From a checkpoint of a small transformer trained on Wikipedia: 14 layers, vocabulary 32000.
MLP neurons of a small language model. Each row is named by its layer, matrix (up: input weights; down: output weights) and neuron, and shows model dimensions 0-95. Each number is 500 + 40 x the weight over its row's rms, rounded and kept within 0 to 999. Numbers have three digits each.
A block is one neuron, or neurons of one layer that tend to fire together. After each block is what it responds to, as a language model described it from the Wikipedia text at the highest values.

L11.up444:486490580496484454541479489433451471517509470536473552543498522414513396544532516508522503515529510534511412505421526509455532574430485487467481542449474432590506521501547538493504537500500534515507441474449485547538495505503475509466455433502534457545531490503543485497474513590476569451
L11.down444:483519509535512468552523461483611458497506462479494518530557574468479511473478501516536505508530537470485483525497519510545487528532532471441456482432435504503551466560537421528541499536504485535529485509502509506512454546442485463485451521490574520554532432448479522444511495509417475513
Slot before main verb

L5.up353:490543487470490496500532522545494541545453609510502457552525458487434557498518468489498486540523455461510441466452519458521542457452469461490540508538533573508418487442493520492525430495560410497545515492451416466514485541491528501530501508515536526450469451553509463561551488480443416479
L5.down353:543549451507422502517489568508513510521501469453517522488584482545536488467426548511494469568503539429468519563496509520478532538543563469509548461507501504482538540465527503498440454578488484591487539557508544505553507514418511490517559513492461494491504545498418465449480484513514438518
L5.up402:525521476484492497488515457438500444520524569509517581497399450493460486536512508470504481496509536433550547473488525508478480554484538549557483504574422555566489475497499511545482466549548512464552496507538478491477532481514563546488511533442358502497516579492508478537550475450534557489
L5.down402:484494454457465450473514496451529411491629541474534506532432485495503477505484501516495487493462482494519516467479572547515491603487545589488491454537437546539477505573569510525513492500532483517531524489536536499503507551472523563463480527480460539487524528490524529519596427474462509585
L5.up757:449495461499450450442531538430461478562513518452488468498420476479566488554437484512455403477518506521514473433541499568490535511489528577498494458496490539529465484471515545481487437508487512501462517549391521447483523561426520499462530532432432463459487558472530487518443419428489553468
L5.down757:504458450498515542481511503552543489498561539487463499497576509520489416585530451510417496481538459550514450490468526473505458474420522536463496507466504529448472473560493526488500435514522465488463559436529539570484484520504526427479435483481538559495417493513518547425546496489495441483
L5.up1444:508551537510537497492548492460464582560527535507558521527482434496515532507489575530504479515541431570498485471468512493494495516507499463489518509485485569498498544497461517500472553502545502515580519624443521477449495427520607522521437530437452513555552514548505518541551542529455452447
L5.down1444:461504488493488526484472518440495483437611535530498514471448481448498486479518550508476423474533507469523542516491551522509523555469471590523521467495527522512505426525508517471537536505460461545511600524507528452555451498478501483496459431464431514499539478488532566494443466458534521558
Surname or initial start

L9.up19:544495468506425375493526530519492498542481547486529472449572550492441492481493517534451492461511535537490448532503538575549441580529417599369580524445489527498530493497494424499496555461455480523533512509586479455519574491475524531503504528466524501535488448458456488504459401483436409584
L9.down19:523524565553533430512514538507436556421489542502566528427448491513550449486498475475496529478522478433509493527521497412501567483458444460478524480522468536464470547537502531537495405518544529549540490506492500488491558577463505463576455465531522493486520447522548543473492535524454461519
L9.up387:513513503473548464484499542551487469493415447523511507561562552480465484443487477456473515525561509469463501507524518524513498447540462560542448615408490484563480545501462584473534493441514509486461508544436486511511496510508471471520517452577476512505442543515474507506442530565545484478
L9.down387:445468490524472506550540447448531436523466484493482544461446505511492470535519484454429453468432486529467553491423495510570518570482540473448515439524533508540528521508508457506515487473459514464503480494490526509397493529485474538524502498494508584501482557537478601574534488492487474406
L9.up558:509472498448526501483503465460461464520470547503483502535491561517475497503516481537485499473510519460457505525490482530541512511486548500465487495442472482454533546496513504531482462468453531521523550530493440438470502491541503551494524519519484510513442587442458582560491543487531516469
L9.down558:514456512517503453473535554473490495554487509551538556464557499425471454527451478486567441549541490507459515451556510448517457466521447482455536492607557491540422548493557516462471525559531493499410537503496506460511520525479515469588454537447444486471416507543515439464490513499519502560
L9.up1503:527532520423504483488476507507537487591445513504503513497538524517453512575495494473489408518572455540436526481438531505491483554490469523540507493490525507510477545468548484507479451505407559521572494489448470404457492542544486438518536516507468581587430430471457561580529580496500524455
L9.down1503:521515533501459459407469481506507494526388469464533451466482554557460539511484475476512398535485474526510482545476465513538489520559488415468473513485539451517567574499477513534532537473537505473483523534544522492495461517585553488546499470486467477544527389497407510486505475496509473445
Designator numbers and letters

L5.up226:439576533537502482491459412491552520453463489500539488473476527542450454520458508475520426557522511527464534571471501428511504523469546453493503476631547523443525538543459538517521535501515453459513539523504449490474546526442520522515515483504506537516489454505469492505526586528484541572
L5.down226:522508455460464430473473499447471479483496518501487519528424465543516509517470486464459479528503466452575468468504551482504524567548569537483512499485506442495537401479510558533506542507553557506482495438492481489535488502465462405538518544527508476460520500415569451549513516441510474545
L5.up642:438539537512539522472487510403523478441485521556550525523535442518441446463505525495484521490559509511465467509459519525538500575499488565503458498510510462493477571459586525501487441515474496539517544504488523498495489430477455472496489529516461540492504482546415457478535459464541415500
L5.down642:491480481540491447468496482484562575461492480505483546476542558435542440509511533417508564474451502486481537490519488499548560515528528486498472504516489462506513571488466519539487554472501557524545500519406567536515504408523573521465515491533460474507466445512497462471480418495539601495
L5.up1048:493483420555578518498492443485454543482561509542528506569544500467438518491469518486429489505520435488500444633496518412522484529471554520493446446501522520508513556476536475506500517486516498467528447442510505436547515427544503478558553436464579542519515444473459473464562530544507493540
L5.down1048:472561549477469389491472514479560455520515484506446532539491536531446511531485527526435447506475490460514536512414471511420470539547519491470486552498459468505501456552437535520498515466498541375468482450483496455477512565437453555473542504483521460487491477530416438536484433440443555524
L5.up1469:437533512532500481508520507404458478485430517470556561556501492477430473501453485513450562579502405548460476516519517495532421441366496511455478461546561566564512545489429537463492530539445489487519489549519576533507524404507504450480563407479453487511515469540422471542583501506501525460
L5.down1469:425528535487507479411477522498570508482502489529489477450509524559508489485551436471539471452517518540550478547506545560460528562479461533515469455503534481542528480523511480490469488500523539450507516497529483450568483508548474598497453478572527507518512421425471448462510493430439513599
Mid-word fragments and "of" in titles

L11.up859:571504505520439463523540536449437530568517606479501568501471449482461462440475515515529475443451477502439463513464537523458533564519457503491481438541501461537588529473459496458475500530490462490580502575491451488500444521474503538506482517510543472540571511494548533530521500507399542451
L11.down859:472435515511526509481457457472410456530460455492513536426530469465488448484514515487501583444492466551536429531451534519483557501569479475475531484462529401483562515521520533513454472468534510510526440564584518508509468478491525480488488550461484479529515491466478513508555489526469501515
Non-Latin script byte pieces

L9.up126:516521507478489495447514513429524502540504542521419435481515501525533543516529497488483503514501494551482474517510482466469466474466414529468457586470508520539521547490532527529472549514492528496514544538435588489483470492490402477437512579568450526510471549453473537464520465524552469442
L9.down126:475528478533513520565457470476528544440484504534550562526526476542531477513505501476574576459526522475509543533441458441453541542548526541546535444493507520510510502482446535519518507532557494450514534526452465505483507426561581471506497556538581462456529538460521535542509521468445566472
L9.up271:471442532519520412472491496454465541525496453508568538505513461501463477520526534476528586513475490500444512494521512475470479515481491476510512490474519494500491467465482520517520444525574548501596438525530548464498554515537428553412469516527524531545513533464581458566447498521453518526
L9.down271:473529484516491523485507581519519512585543555522466484482549573510438495463488408461484514566474539483509433546492469479535518544547479432462435542545442509475498558484561548516547494536471450546531581551513496524436494518457502423532548484508427539506514420497482510491482518541547485447
L9.up890:525519551491526377458495501536499478593516490557532440479504494535522487484485524491522538463478457465493499541490507430474518587563503489499469470465454442519531475536483517539552489440526525551520470558447440504464557454473435520411551466484489513519475588455554475486535514526491465513
L9.down890:524517447512455518477464540514469509529523555452464533469518497502552498494552520480474442544466514530542474495488490493558507462555541512489502485455542507571524517496509443507556427516532447529462522464580507548512532528449461511500544493496539527573533517432560528481456566437531511501
L9.up1272:464536508585476518499482492539527438457512528426503525473446538460445477549438486471596523528489520404520535494502542474477473540545501509461490558532497454536460489469596540516516547415559520490566475499510525468526461523500464533465481445546487492594487450461496511480509504479467501560
L9.down1272:407544523549496473456552474508606402460489442495486497497511534471443495570471547534583557509496533510467499468522541482474512530502495486506487475455518403555511516548594516507523549456512562563476507537513516472568496460495462517487446506525579499523480499463443447503529542491551455560
Infinitive "to" before verbs

L11.up1264:453548551530553592572539488526510444470422421490484482424485497463453545487505503472576497482520558491515537503495512509460533441526442586456502456514436454489518519530468490509541448474520515618520544558474466479500499532529421460508505567511546538484518530508502490488506569468454492505
L11.down1264:507461518456464619486459503484496526524509495447512487525545541515483542453438575507537500452471485457574537476415474497484501486508495488554513432425457464467518477469500440507477519490475505565494523482523462501580480524502536500490515562497503455472420440462485485546488505512548506484
Acronym starts, table delimiters

L5.up60:498543528497461546458554573470484474505476518522454550521512505512451570486486505553558554463515526537477494505488498515434403547538517512513479560438510479549505491459492522527452438453500495505442478442507533455531545551529445604497475487444453621530457434536498453500463428459509528383
L5.down60:473519498512472459525480476492459477463523507530488557462601498559534524464516472484580495564490503558535520517457493489500499543494512378472433502445614481434504470504500508554534512500483469517469488447429511567480448516500455492489495483524457501459537487570485459540527435497538473485
L5.up561:524498574538512525431590504458449477509553542625460476515490534491470514471467507521540496524483454439510538532499466437490467583537444488476462413429500505478465516545440442510487469513473494480476408477532569432520535483566493532507473428452466592508485540407527451522508502510552514514
L5.down561:567505556548501440511465423535501454506518518487483542512483484502498563491484521464510509530542453581480418537501504532447574516486553486514498506482474630516549446503565494494498535522398499423513500524525495454481434525412523506467525519454550461566497577507544493509445546539474484502
L5.up1216:419472508516476444514485505502495454471509433488488539513485521496432504537493484437512497559502463506464483438453564516497485543536530495464457449443441541569514517531490470549518461520508550466501558494545486488551482444453506507500459467509453547530525565546479438573535535501511471592
L5.down1216:554554479507494495443555530550467510485454516488556457510494500468555520475545376471559553473502500477491494445549506493540546464536554513478496501520535509554497500490452474531503440510470516486521482534509471506517561519476452516548501536535494468527509466441430566489441510534388504429
L5.up1285:529584530483539485521567445476528525534545581542475537517461519549523519512535488493517543543463475497459519509450497534478549421486506526529481458473534495489519483514579433492500498499511516486513489591403533441474483520537591475543523451504558553534453532502497488537466532495529450549
L5.down1285:431449499491582493511401501475471501482424469463541510527548491448497447442498509525517492492508516561472488475469515511489463603562514506446466557540466551455457539511446456462553524531478457535514524394598493469529503511471407520470481515484482452488544487468522480469479525530517506470
Infinitive/complement "to"